config.toml
head_dim = 64
intermediate_size = 1024
rope_fraction = 1.0
parallel_block = true
lr_head = 0.00726
final_lr_fraction = 0.0
max_steps = 7322
MLP neurons of a small language model. Each row is named by its layer, matrix (up: input weights; down: output weights) and neuron, and shows model dimensions 128-223. Each number is 128 + 24 x the weight over its row's rms, rounded and kept within 0 to 255.
Before each neuron's rows, "fires before" lists the tokens most often just after its 100 highest values on Wikipedia text that the model never trained on.

fires before: "ated", "ate", "ation", "ab", " |"
L10.up239 [ 98 167 111 123 145 151 179 110 119 138 145 118 100 133 118 157 137 133 126 213 111 154 158 106 138  84 114 117 116 154 143 143 116 154 150 112 140  90 151 101  93 135 128  84 177  91 162 165 119 146 119 161 106 145 169 129 132 145 138 134 102  85  99 110 153 121 145  95 101 138  95 109 101 120 145 129 103 137 151 148 149 122 139  93 147 108 161 106 113 150 144 149 114  96 133 104]
L10.down239 [ 88 130 137 182  86 146 160 136 109 165 133 138 103 125 131 112 146 122 124 182 117 126 115 119 165 105 104 158 136 146 174 127  93 107  97 154 133 161 137 164 121 109 114 114 120 109  51 168 166 173 134 136 110 151 109 143 115 129 151  98 166 116 171 122 128 152 155 100 154 178 100 130 184  80 126  80 176 154  96 123  87 106 108 109 109 134  96 155 111  86 125 102 128 129 136 108]

fires before: "==", "The", "In", "===", "A", "S"
L8.up766 [129 149 134 125 176 134 162 140 106 168 144 141 136 127 116 129 117 151 155 151 158 136 132 147  99 173 155 112 153 119  95  88 135 101 137 130 155 111 162 135 103 122 132 133  96 103 181 133 168 110 120 154 154 138 147 121 127 164 162 137 139 138 106 138 139 145 149 111  96 135 110 164 141 114 159 116 117 122 102 113 185 118  98 122 117 137 133 134 128 172 123 173 140 166 151 142]
L8.down766 [119 145 113 143 122 126 167 134 163 139 122 122 138 169 135 135  98 125 182 160  83 167 135 160 122 154 134 149 120 124 143 116 128 153 116 123 159 147 122 107 128  79 144  88 157 123 124 142  75 112 150 108  91 143 102 126  94 124 141 114 116 127 146 151 147 128  89 108 150  86 139 165 141 100 102 129 138 141 150 146 255 141 148 117 161 120 200 117 155 129 141 103 134 148 107 112]

fires before: "==", "The", "In", "On", "S"
L8.up82 [135 112 132 127 113 137 154 120 149 161  97 115 130 124 140 140 137 131 119  93 127 126 135 123 100 124 180  96 161 111 104 103 125 160  77  75 148 111 153 139 101 121 145 150 138 138 138 119 130 117 153 141 145 124 124 148 152 152 159 173 148 173 135 108 175 155 105 168 147 110 155 103 117 124 138 159 121  48 122 112 201 124 132  97  95 125 153 139 145 126 129 164 168 148 119 136]
L8.down82 [ 99 142  91 128 101 141 125 126 159 152 129 118 102 119 108 115 108 153 102 122 152 115 116 132  85 123  70 131 107 137 122 159 155 131 139  90 171 158 155 146 119  81 135 112 131 156 128 156 157 126 117 133 118 144 129 111 107 134 150 112 110 119 136 114 127  78 128 138 143 134 122 113 178  93 155 157 128 165 104 143 255  92 132 122 145 129 124 125 169 148 116 156 183 165 115 112]

fires before: ".", ".\n", "s", ".,"
L10.up688 [120  96 134  92 152 158 147 110  94 198 117 148 179 141 126 191 127 134 107 146 151  89 129 174 116 114 123  84  86 178 121 117 154 116 154 165 150 118 100  93 147  78 140 141 140 122  98 152 139 155  91 122 126 116  97 145 120  97 124 140 114 135 142 122 130 106 146 121 108 151  97 149  91 182 117 140 132 141 155  88 122 107 152 115 122  88 126 117 124 139 139 162 105 132 121 127]
L10.down688 [126 157 154  93 150 147 181 119 152 139 154  99 159 143 107 152 100  93 168 105 129 126 117 143 131 131 138 130 120 156 111 108 114 170 108 134 134 136 127 102 142 104 162 101 119 149 129 128 112 101 138 163 106 154 138 127 153 125 127 120 103 131 109 114 138 118 126  91 132  95 146 143 111 110 104 121 176 100 117  75 155 116 142 102 106  86 125 147 126 173  92 151 119 103  67 163]

fires before: " ", ":", " |\n", " |"
L8.up444 [115 112 124 161 115 161  68 142 127 143 108 143 108  92 130 105 108  93 152 156 120 108 114  88 111 130 111 120 127 148 103 138 128 168 107 110 139  97 124 151  72 159 147 155 131 113 137 149 107 121 131 172 128 105 145 134 186 116  87  90 108  94 110 151 189 126 126 108 123 152 112 107 137 125 160 142 143 161 125 149 128 147 136 108 130 137 156  96 134 131 126 154 145 152 121 104]
L8.down444 [159 112  98 129 118  88 141 100 129 148 213 202 127 128 148 164 160 155 128 196 154 155 115 189 125 132 141 148 153  89 124 156  81 137 141 106 131 129 157  87 162 107 102 142 121 162 118 127 120  98 122 158 138 156 128  94 126 152 138 165 138 159  92  96  98 149 109 152 129  88 153 159 163 139  88 130  93  74 148 139 183 137 140 144 124  99 117 153 116 152 105 109 109 125 134 145]

fires before: " |\n", " |", " —", ";"
L8.up655 [151 104 142 150 100 154 143 163 120  77 159 105 116 112 151  94 141 141 135 152 145 112 110  96 127 125 196  86 166 146 133 126 166 156 133 110 101 133 134 177 156 136 105 125 131 110 105 126 156 167 131 132 123 130 112 156 154 133  92 181 170 100  83 137 155 166 131 135  81 189 113 156 127 173 154  72 145 155 115  97 131 119 119 125 145 189  94 127 118 165 131 142 116 120 154 127]
L8.down655 [154 132  96 157 166  92 100 148 105 132 144 146 123 116  82 109 133 180 145 152 152 143 104 164 118 111  90 173  87 123 106 103 118 149 137 127 153 136 123 111 148 132 131 145 111 128 156 133 113 109 106 112 118 160 120 140 142 127 159  97 125 170 178 135 115 160 153 108 170 121 107 147 103 104 127 156 105 107 108 120  93 162 114 134 157  82 136 119 143 153 123 117 119  91 123 120]

fires before: "ed", "ured", "ored", "ated"
L11.up100 [133 152 109 133 147 175 104  88 116 121 114 115 107 101 134 154 107 132 118 127 142 151 126 152 139 118 146 114 166 132  95 144 118 139 165 102 119 103 115 106 119 102 109 145 144 108 157 139 162 158 124 106 120 129 148 164 132 169  99 143 120 107 133 143 122 136 133 176 137 167 132 106 107 134 163 137  91 136 125 116 134 120 124 164 164  94 131 163 115  98 161 103 127 116 125 149]
L11.down100 [126 159 188  75 107 108 160 112 129 148 104 153 145 106  79 138 110 102 129  73 108 150  97 174 161 121 114 105 127 119 137 123  69 153  73 157 138 170 170 140 156 145 117  66 167 144 169 134 157  77 159 163 158 114 159 141 110 148 123 136 145 100 167 144 134 140 109 106  99 131 116 120  98 117 111  71 103 129 128 138 134  96 135 138 127 109 153 150 142 156 143 119 110 116 115 118]

fires before: "ed", "ation", "ing", "ated", "ate", "ations"
L10.up106 [180 129  97 146  93 146 136 157 121 101 115 140 147 132 132 120 126 115 104 155 139  84 113 122  86 142 107 122 189 103 133 132 142 123 167 139 134 143 107 124 118 152 134 115 138  91 140 148 150 169 114 116  92 118 106 154 165 145 136 149 123  77 110 141 139 133 118 143 120 148 126 130 140 144 122  86  57 100 127 149 123 128 158 130 156 106 123 102 104 129 132 137  86 132 103 135]
L10.down106 [121 123 142 104 104 156 147  87 133 124 108 130 110 144 103 152 150 128 142  82 125 111 136 116 141 140  97 110 129 144 150 139 123 137 142 143 151 102 141 125 158 119 136 112 127 148 153 169 133 151 136  99 162  87 118 147 147 123 130 125 111 144 123 139 118 147 107 152 131 111 118  89 116 139 186 124 122 160 145 137 143  99 121 125 134 136 147 150 119 173 131 186 120 168 146 118]

fires before: " |", ",", " ("
L8.up133 [ 91 133 112 111 113 113  91 141 143 122 174 130 113 110 179 138 118 147 122 158 108 127 135 137  98 136 158 172 123 152 165  93 138 136 131 123 127 145 134 168 131 185 150 133 107 117 137 137 146 162 153 155 144 130 139 111 143 143  92 126 142 116 134 115 123 139 140 108  81 159  79 144 159 123 124 182  76 124  99 120 110 152 116 165 143 107 129 162 130 108 147 157 130 193 147 131]
L8.down133 [ 70 130 155 122 134 144 123 165  97 137 140 101 143 124  93 149 124 122 132 112 134 135 152 107 145 120  77  65 130 104 153 167 109 127 137 123 121 126 127 158 159 113 145 132 112 147 100 112 155 113 112 114 108 125  89 152 139 110 182 112 136  99 142 118 137 156 102 118 172 149 111 128 101 113 111 134 146 141 147 111 175 106 102 129  93 156 150 103 121 114  81  72 163  81 124 126]

fires before: "a", "ant", "im", "an", "n", "r"
L8.up106 [135 109 141 132  92 145 123 130 139 144 105 160 153  80  84 126 115 120 136 108 122 139  95 176 118 147 105 121 129 135 107 144 102 128 184 145 128 120 194 101 132 153 155 144 114 148 143 172 110 129 131 114  86 127 144 151 147 136 158 106  91 109 133 136 119 128 116 100 147 114 123 119 109  82 116 107 143 128 123 146 126 118 183 109 119 103 164 115 100 215 122 143 124 134 130 121]
L8.down106 [149  94 105 154 121 140 143 105 176 118 163 172 127 130 112  89  95 103  87 106 109 121 110 120 116 155 117 144 100 160 108 176 138 125 198 130  96 127 162 138 157 137 166 117 132 178 145 163 139 113 128 125 118 122  79  77 100  90 153 110 156 131 142  99 150  98 140 141 149 162 118 130 139 109 113 138 165 136  65 115 130 101 145 102 143 132 108 123  96 187 103 135 112 119 134 138]

fires before: " |", " |\n", ";", " of"
L10.up975 [142 140 167  91 121 142 124 139 120 117 104 101 144 157  96 111 110 151 102 106 100 164  82 115 139  97 137 149  98 164 143 140 165 145  85 109 123 114  84 156 114 140  89  86 114  91 140 121 185 127 167 118 121 167 146 106 140  88 141 112 118 127  81 161 115 119 140 119 133 131  91 115 142 146 134  96 154 158 141 143 152 150 129  83 134 120 108 122 162 137 134 145  97 140 146 132]
L10.down975 [110 135  82 145 137 133 142 130 136  92  95 139  99 131 130 113 135 118 137 170 136 173 138 156 145  90  85 138 158 110 115 108 131 105 144 152  93 132 145 168 123 124 124 152 146 157  99 135 126 132 136 157  91 176 147 130 148  93 123 110 115  98  99 181 141 149 173 129 113 115 149 148 182 114 142 116 102 138 123 104 108 102 127  95 129 145 127 141 193 118 143 134 158  79 109  92]

fires before: " ", " |", " the"
L8.up85 [ 95 145 125 116 102 160 108 116 117 161 176 158 179 104  68 137 143 128 129 138 129 146 121 117 135  82 120 111  84 116  90 123 138 103  85  59  91 138  79 104 115 119 165 134 131 111 127 108  95 135 103 151 133 144 121  86 131 110 143 126 176 123 150 127 104 127 128 100 154 150 115  84 116 172 151 175  84 170 108 122 161 131 135 121 120 130 149 130  98 128 111 104 103 147 106 136]
L8.down85 [128 135 110 146 162 114 114 107 135 163 154 148 164 166 111 121 147 107 105 145 178 132  73 138 126 112 142 116 139 116 142 117 171  92 151 144 163  96  90 132 123 121  78 155 123 130 124 108 141 120 122 146  97 137 117 127 117 110 101 103 118 175 129 107 149 101 161  98 137 143 130 119 183  95 114 172 101 116 163 150 144 108 144 115 161  99 184 163 123 149  91 131 114 142 153 128]

fires before: "ing", "ively", "ed"
L11.up49 [112 116 162 124  90 133 150 112  96  92 147 112 165 127 149  93 128 117 163 132 108 135 129 149 124  99 103 128 136 142 140 171 128 133 131 138 124 150 173 123 151 161 128 103 165 146  95  97 134 115 127 167 159 121 130 120  99 130 175 125 176 137  99 172 146  98 161 180 122 135 151 126 163 134 173 116 124 127 124 101 129 124 126 161 118 154 116 115 141 152 153 148 154 113 109 167]
L11.down49 [181 123 115  71 102 139 115 158 129 124  87 141  93 114 168 134 167 143 145 147  92 101 119 190 117  93 111 145 158 100 128 127 124 141 117 124 146 104 108 101 134 104 151  94 106 111 143 120 130  36 129 173 160 117 126 142 129 125 155 111 127 127  93 101 127 107 111 136 145 106 129 119 127 129 112 128 138 114 125 125 119 143 110  90 122 119 125 115 110 117  75 138 116 136 115 129]

fires before: " |", " medal", ";"
L8.up771 [121 152  85 138 113 144 123 113  95 128 144  96 176 167 138 132  97 131 155  93 107 150 110 165 143  71 144 100 154 115 181  93 141  91 133  69 123 100 135 158 124 153 142  74 116 106 121 169 170 155  84 105 111 131 130 130 140 123 139 147 133 128 142 179 149 110 137 161 142 186 102  99 176 145 164 114 140 125 137 138 152 205 142 158 114 136  87 131 131 113  90 148 121 116 175  95]
L8.down771 [105 154 126 114  79 112 161  99 147 152 158 112 133 111 158 143 106 138 172 138 146 100 122 147 168 137 185 106 115 120 105 135 169 154 141 122  90 103 151 132 142 133 143 123 118 160 186 110 118 124  94 133  97 152 110 135 143 134 127 123 133 118 110 166 204 111 146 106  71 131 122 140 146 116 197 147 130 114 149 121 116  94 106  95 138 102 134 163 132 123 122  91 144 131 156 149]

fires before: "0", "7", "2", "6", "5", "3"
L7.up981 [143 149 135 118 142 131 200 131 134 148 112 132 109 177  92 126 158 139 120 129 119 120  76 101 105 124 130 119 115 118  95 118 127 133 103  93 109 111 163 135  84 141 152 113 128 137 163 149 118  87 120  81 126 124 123 165 134 142 131 129 158 118 119  92  92 141 167 109 124 114  77  87 144 116 142 101 124 167 127 156 154 103 126 127 149 131 130 113 118 126 136 130 140  95 109 112]
L7.down981 [127 130 134  85 141 111 159 125 141 118 146 148 152 129 114 100 163 129 155 134 128 127  86 107 138 157 122 143  95 147 153  98 110 133 135 104 150 107 135 153 175 132 124 143 130 156 109 115 114 100 144 133 173 117 131 171 156 145 116 114  79 161 116 133 125 101 109  56  95 116 161 122 127 137 123  81 147 120 111 170 111 127 102 112 123 164 129 134 160 146  96 127 134 136 125 106]

fires before: " by", " to", "ed", " in", " and"
L11.up133 [138 107 131 119 116 124 154 145  97 127 113  97 148 130 125 126 158  83  92  91 124 123 110 135 113  96 111 109 157  80 124 136  99 109 165 117 103 152 134 141 133 158 117 113 163 142 117 127 163 114 140 154 116 155 114 131 118  91 169 121 178 149 100 169 104 133 136 153 128 134 156 120 144 161 121  85 150 134 112 135  62  93 137 125 142 168 144 100 113 138 152 101 157  93 156 120]
L11.down133 [131 166  95 121 125 133 119 128 127 127 107 134 159 144 139 121 157 137 128 183 149 179 105 123 108 111 104  90 104 137 141 128 130  99 154  94 124 101 136 113 138 102 104 135  95 120 134  89 135 112 148 164 139 116 157 144  97 121 148 150 100 106 169 101 103 162 107 155 127 157 126 115 102 158  78  70 129 138 147 127  76 106 148 172 118 173 114 165 136 168 134 120 131 113 135 143]

fires before: "ing"
L11.up849 [133  87  96 107  72 115 129 133 137 112 118 101 166 123 175 102 121 110 161  94  87 131 107 116 115  93  90 131 171 143 140  89 130 154 168 136 123 150 151  81 136 119  94 110 175 137 143 126 128 150  81 164 138 121 134 148  81 109 134 118 182 150  94 100 127 101 122 190 121 132 119 111 149 169 166 109 150  77  99 132 144 135 104 127 110 119  89 125 128 108 122 130 122 118 104 128]
L11.down849 [126  92 135  87 114  94 137 126 140 151 117 106 142 118 175 135 104 146 143 109 119 162 115 118 135 120 124 180 162 152 107  94 141 166 128 134 152 125 119 104  93 152 119 149 165 141 110  98 141  99 107 139 153  83 145 136  50  82 152 117 113 157 124  88 129  78 130 186 153 126 155 139 120 115 111 130 151 121 101 162 165 128 107  83 131 116 118 121 101 153 167 128 194 129 128 130]

fires before: "ated", "ation", "ations", "ate", "ity"
L10.up83 [124 108 135 151 115 128 148 115 140 170 128 131 119 117 193 113 137  93 141 168 137 145 134 167 176 162  88 131 130 144 115 105 113 104 107 151 121 145 156  95  80  98 130 134 182  95  67 140 158 166 131 120 114 107 134 140 111 146 134 114 132 138 135 127  76 126  89 142 135 126 102 132 143 153 137 109 115 105 142 114 107  94 121  88 117  83 150 110 116 109 147 142 103 145 133 116]
L10.down83 [ 73 126 132 125 122 145 126 132 119 118 165 170 150 113 169 131 164 131  92 143 147 133 145 143 142 143 108 118 138 170 122 111 129 168 118 150 151 127 135 107 156 129 131 109 150 110  74 141 121 122  90 112 101 151 143 131 136 110 141 109 101 105 119 152 108 150 115 125 164  90 135 156 156 125 124 144 141  98 141 139 147 115  94 118  88 112 114 162 134 109 106 159 111 113 115 124]

fires before: " ", ",", ".", " of"
L7.up147 [136  91 130 145 142 144 130 124 133 140 164  91 102 176  95 148 124 132 101 108 135 118 184 118  88 153  90 122 145  84 103 173 142 147 145 115 161 130 119 115  79 142  82 138 135 111 120 155 128  87 139 145 154 141 144 152 139 155 144 130 144 139 152 108 142 130 138 149 142 125 111 117 105 116 167 130 143 148 137  93 150 156 178 140 101 112  90 109 161 137 157 118 101 107 176 155]
L7.down147 [114 127 140  97 156 100 118 120 114 116 101  87  91 124 128 144  95 156 137 103 131  89  94 104 155 104 100 109 137 163 145 144 137 141 116 147 105 116 132  99 162 158 157 145 129 139 182 152 145 160 174  95 130 116 138 150 138 121 122 163 105 133 112 135  74 102 187 105 123 123 156 153 195 102 150 139 153 144  85 100  64 114 147  93 119  67 113 128  95 149 110 151 163 123 197 146]

fires before: "es", "s", "ers", "ies", "ents", "od"
L11.up912 [174  77 137 136 164 133  93 152 133 107 121 128 139 141 124 153 125 164 100 156 153 129 106 135 113 152 130 135 134 147 170 129  56 176 148  89 162  94 123  94 171 133 118 149 138 153 142 154 134 129 169 116  92 159  98 117 109  89 124  97  96 104 129 146 160 129  91  95 102 121 116 192 142 154 103 160 108 143 126 159 114 118 138 128 136 104 129 101 104 100 158 142 144 188 142 134]
L11.down912 [136 132  96 102 102 121 140 137 114 126 101 143 165 156 159 136 111 113 131 165 153 137 118 126 182 189 131 156 142  94 145 119 140 136 118 122 151 130 121 117 116 174 102 119 133 135 134 120 146  97  85 140 170  89 108 134 164 129 143 138 120 105 129 157 103  92 118 125 111 144 141 118 115 150 135 120  72 146 119 177 161 177 128 104 127 126 150 133 110 132 133 132 151 127  84 140]

fires before: "0", "1", "3", "2", "urn", "ang"
L11.up289 [111 138 135 157  77 169 136 138 132 176 131 122 162 121 147 115 149 159 119 104  95 118 111 108  66 160 139 156 111 163 108 104 115 136 137 125 130 106 139 148  98 149  95  99 128 123 122  98 164 137 118 113 143 102 132 185 152 102 145 127  99 120 111 106 124 138  77 103 129 121 162 126 113 119 133 132 122 159 112 110 104 121 136 145 156 105 159 133 160 159 132 116 118 150 128 120]
L11.down289 [135 133 115 108 114 146 160 132 115 116 138 134 117 130 177 138 174 114 146 136 110 146 100 133 110 135 167  79 100 119 186 112 154 133 154 139 150 121  81 141 106 101 130 131 166 111 132 134 163 145 103 124 123 150 127 124 129 109 122 125 170 110 151 159  91 151 139  94  76 163 135 134 102 140 128 108 154 105 141 122 120 152 129 141 121 159 172 138 120 165 102 134 159 155 128 126]

fires before: "a", "an", "at", "ents", "y"
L10.up564 [129 131 156 133 151 146  98 111 124 114 156 133 166 145 125 128  99 121 115 119  93 125 120 153 133 144  94 168 107 118 139 109 115 142 138 111 107 126 145  91 122 157 117 117 119 150 153 122 120 139 133 119 107 169 153 111 155  94 130 136 126 150 165 171 100 100 103 111 102 124 150  71 121 128 103 134 121 138 159 100 106  66 106 120  96 183 143 141 153 207 117 109 119 144 139 114]
L10.down564 [135  91 145  89 132 121 194 127  79 117  83 128 159  92 126  92 132 107 164 158 110 114 122 112 128 134  68 160 119 131 110 115 146 154 170 144 105 135 146 142 153  95 179 137 127 120 146 128 114 137 120 173 114 131 117 108 102 109  77 117  87 136 108 145 171 160 132 115 115 162 142 103 152 106 129 128 122  99 112 147 120  94 122 171 124 113 138 168 162 134 162  97 115 170  92 113]

fires before: " |", " ", " |\n", ");", " by"
L8.up110 [149  99 100 157 114 113 146 133 155 129  93 109 163 108 121 159 111  87 122 144 102 144 131  89 158 131 138 113 155 121 114 114 125 150  69 111  88 102 116 101  98 137 116 135 172 133 108 158 144 128  98 120 123 142 112 108 175 112  96 136 167 159 145 124 148 113 142  77 105 146 126  97 154 101 146 117 175 150  87 106 131 152 143 150 147 130 132 148 123 151  94 112 102 111  95 114]
L8.down110 [190 103  89 104 139 126 158 107 114 116 129 113 176 134 129 139  61 104 109 131 129 115 114 185 154 135 126 139 117 121 113 101 132  97 154 142 124 111 130 100 137 109  80 118  68 133 162 158 100 140 129 140 140 122 106  98 124 125 152 186 142 166  95 146 111 144  85 133 135 165 124 104 103  98 170 110 134 145 107 131 114 172 152 128 114 124 103 134 114 139 120 135 131 140 108 144]

fires before: "0", "7", "2", "6", "8", "5"
L11.up433 [143 121 122 178 114 110 172 111 147 155 102 140 144 156 149 112 162 153 123 142 105 121  85 169  90 130 104 138 152  98 101 131 172 134 116 108 132 157 132 117 145 152 144 105 106  98 117 141 122 137 159  83 108 125 129 145 160 148 137 109 178  91 114 131 134 134 120 128 125 115 125 101 141 132  93  92 129 156 137 156 133 116 155 178  93 110 142 160  91 115  98 127  95 133  79 108]
L11.down433 [104 131 127 102 129  74 164 101  94 131 144 135 148  92 128 136 111  69 119  89 145 156 102 137 155 146 157 138 114 129 146 106 123 136 110 134 122 108  89 164 198 151 127 109 140 138 109 146 138  97 101 134 170 135 120 154 160 105 102 150 110 103 115 128 141 123 107 129 132 156 103 150  79  96 158  91 137 164 131 145 107 115 107 141 130 135 146 114 119 136  98 116 161 123 156 176]

fires before: "s", "ies", "es"
L11.up242 [151  97 119 102 104 102 156 148 155 131 139 153 154 141 156 168 150 102 100 118 145  95 169 125 139 133  90 106 140  99 164 115  96 167 136  94 144 162 137  92 170 153 108 144 152 126  96 122 112 142 145 123 123 122  94 101 112 143 158 105 115 120 110 150 154 122 127 100  66 136 135 163 140 135 122  84 118 148 119 101 112 141 127  86 143 139 135 125 120 140 179 112 168 167 120 132]
L11.down242 [140 133 106 131  98 168 144 150  76 137 151 142 122 157 111 105 129 115 110 168 132 128 137 111 128 111 153 136 120 126 116 112 146 132 137 138  99  97 144  83 147 144 148  96 106 137 156  92 154 108 185 135 126 124 149 138 113 148 125 128 121  97 117 167 131 100 109 141  92 135 141 122 126 122 138 161 135 120 135 128 137  87 122 106 141  92 103 146 133 138 117 136 160 141  72 146]

fires before: " |", ".", " |\n"
L8.up961 [124 101 118 175 114 117  85 105 134 122 117 162 176 151 117  98 146 132 149 134 112 183  76 134  88 131 126 112 128 123 104 112 141 147  86 119 122 112 106 130 183 154 101 146 106 149 131 107 172 137 143 132 106 139 128 117 153 143 108 130 102 132 159 138 138 147 104  94 138 121  89 147 142 168 123 146 135 134 155 115 104 132 133 129 122 115 145 138 186 168 141 163  58 149 155 124]
L8.down961 [142 144 115 130 106 159 154 139 152 104 132 132 137 162 126 143  77 119 140 181 159 132 130 165 127 142 145 153 109  63 129 166 133 117 102 108 154 162 121 105 135 115 124 155  86 161 114 158 162 133 150 130 138 118 129 117 135 122 123 123 131 147 152 114  89 163 131 109 150  91 135 131 164 151 107 179 114 139 144 162 150 119 142 149 159 126 120 154 110 137 114 122 115 104 107 133]

fires before: " |", ",", "ian", ".\n\n"
L8.up58 [ 89 129 118 141 140 139  73 143 150 104  91 152 135 162 104 186 145 115 183  89 107 139  95 135 136  85 158 141 126 124  94 132  80 137 128 117 115 147 127 135 144 126  88 128 162 132  86 130 143 123 109 129 101 127 135 169 167 143 139 123 122  74 141 139 139  96 158 123 120 151  80 156 134 130 133 154 121 128 131 127 118 126 124 121 146 112 115 157 142 154  96 155 104 148 134 158]
L8.down58 [127 141 107 123 136 111 135 125  95 131 128 139 152 174 133 108  98 115  96 153  96 134 173 110 120  95 131 150  96 156 118 116 117 138 121 128  89 137 109 164 117 136 120 137 155 175 124 112 124 165  73 122 134 128 103 167  95 110 153 110 100 119 121 147 133 139 109 117 133 143 142 117 155 134 100 124 155 157 171  87  43 161 136  98 121 124  80 139 151 132 156 121 126 125 127 180]

fires before: "g", "ge", "z", "v", " |"
L10.up719 [150 150 121 113 132 142  70 148 105  86 126  95  94 124 129 161 153 111 142 119 146 122 146 127 129  69 141 163  77  94 129 150  84 139 140 127 131 115 117 119 136 136 161 149 138 133  90 123 117  99 126 146 154 178 176  80 125 134 128 107 103 130 150 158 127 147 126 125 136 128 106 102  98 106 115 139 100 126 102 159 156 105 148 166  99 131 151 122 121 144 131 181 151  95  89 144]
L10.down719 [140 165 106 110 183 120 119 101 116 140  98 158  77 115 120  97 133 192 122 100 124 124 157 114 163 120 106 115 107  89 148 133 122 137 141  91 117 126 117 103 125 115 138 131 148 125 101 110 159 112 176 114 159 166 158 103 137 138 151 172 111 132 164 149 114 112 109 148 121 133  73  93 123 154 148 109 104 162 105  70 117 123 124 132 180 121 142 151 144 134 157 115 136 131  85 118]

fires before: ":", " |", ",", "\n", " ("
L11.up269 [129 119  74 184 132 147 156 112 119  90 121 136 135 155  74 129  98 159 136 128 129 123 124 153 115 182  82  96 124 112 133 157 122 102 155  83  93 102 117 143 129 110 112 142 129 136 114 146 115 108 160 125 140 141 102 149 114 127 111 152 126 123 117 164 126 145 142 124 130 110  89  99 105 145 131 120 120 124 131 200 129 168 141 129 132 110  63 131 113 127 123 116 155 112 158 110]
L11.down269 [ 98 130 106 154 100 119 151 104 143 120 111 141 106 119 129 158 160  91 131 141 114 156 106 117  44 130 112 131 152 148 129 117 150 130 134 128 139 147 141 142 138 176 138 136  99 180 156 155 129 127 113 141 104 118 111 122 156 140 157 121 126 111 153 129 126  91 142 167  93 166 131 131 128 104 131 128 116 138 161 172  92  72 106 180  90  87 112 176 157 119 114 129 118 111 158 110]

fires before: ",", " |", " (", "a", " [", "á"
L11.up371 [121  88  72  86 128 156  85 133 124 128 134 154 131 179 160 114 112 101 107 112 121 129 131 134 122 136 110 142 128  95 127 168 111 135 133 101 147 130 169 161 127 137 150  88 158 117 107 118 163 119 132 126 136 137 166 113 111 130 131 132 148 107 105 108 142 116  77 125  94 133 121 132 130  97 135 174  63  77 141 130  98 159 105 157 125 113 112 187 157 127 155 132 137 158 135 147]
L11.down371 [108 139 139 149 140 106 139 129 123 123 124 129 150 112 154 175 118 131 122 132 122 117 129  76 100  74 130  94  97 110 138 152  98 134 129 128 134 148  95 157 119 144 166 138  86 156 164 141 116  82  87  43 115 103 132 129 112 106 120 115 153 162 147 106 128 125 158 127 145  98 110  90 132 100 150 101  98 148 172 142  95  92 133 170  87 146 139 123 108 165 118  75 129 120  97 172]

fires before: ",", ".", " and", "s"
L7.up225 [134  98 119 160 169 139 132 136 151 160 148 105 128 169 147 120 135 173 124 123 125 102 135 100 132 114 143 137 124 104 149 146 119  97 115 145 128 124 158 132  59 141 128 150 120  98 128 127 126 109 148 132 128 159 139 120 125 168 110 166 151 162  98 111 145 198 100  92 112 139 100 127 162 166 146 137 113 120 165 149 170 116 171 148  94 121 129 124 136 156 180 102 191 154 149 121]
L7.down225 [111 106 149 117 154 147 132 154 125 120 108  86 118 122 131 121 116 158 151 156 121 115 119 123 121 120 144 129 133 155 100 152 131 149 139  99  87 112  76 151 160  87 112 117 150 145 176 113 165 133  83 156 104 107  85 140 149 166 164 112 118 149 124 118 115 117 123 126 126 121 145 109 127  97  92  93 100 164 111  96 158 129 127 115 116 128 149 125  96 115 114  84 161 132 123 103]

fires before: "ation", "ing", "ated", "ed", "ate"
L8.up266 [ 90 119 162 106 103 125 157 138 147 130 128 133 125 137 147 117 149 110  74 144 155 136 166 154 172 119  80 138 143 133  87 117 108 140  97 116 112 135 140 115 106  85 126 138 193 136 114 131 122 105  92 125 112 139 171  90 160 149 143  81 118  93 125 139 130 127 105 145 193 109 108 175 124 161 152 108 111 106 175 142 132 108 124 147 128 143 128 155 112 123 126 129  90 114 125 150]
L8.down266 [ 78  92 112 115  93 117 149 141 147  88 138 128 136 113 152 134 128  87 104 128 178 133 147  95 171 117 119 147 161 160 137 125 148 126 126 142 127 118 149 125 138 103 131 116 114 143 123 141 116 109 121 158 165 155 118 124 163 130  89 133 115 110  97 126  96 105 191 184 141 158 121 161 119 157 134  97  60 102 120 115 116  99 138 111 152 140 140 151 109 129 106 130  74 138 107 115]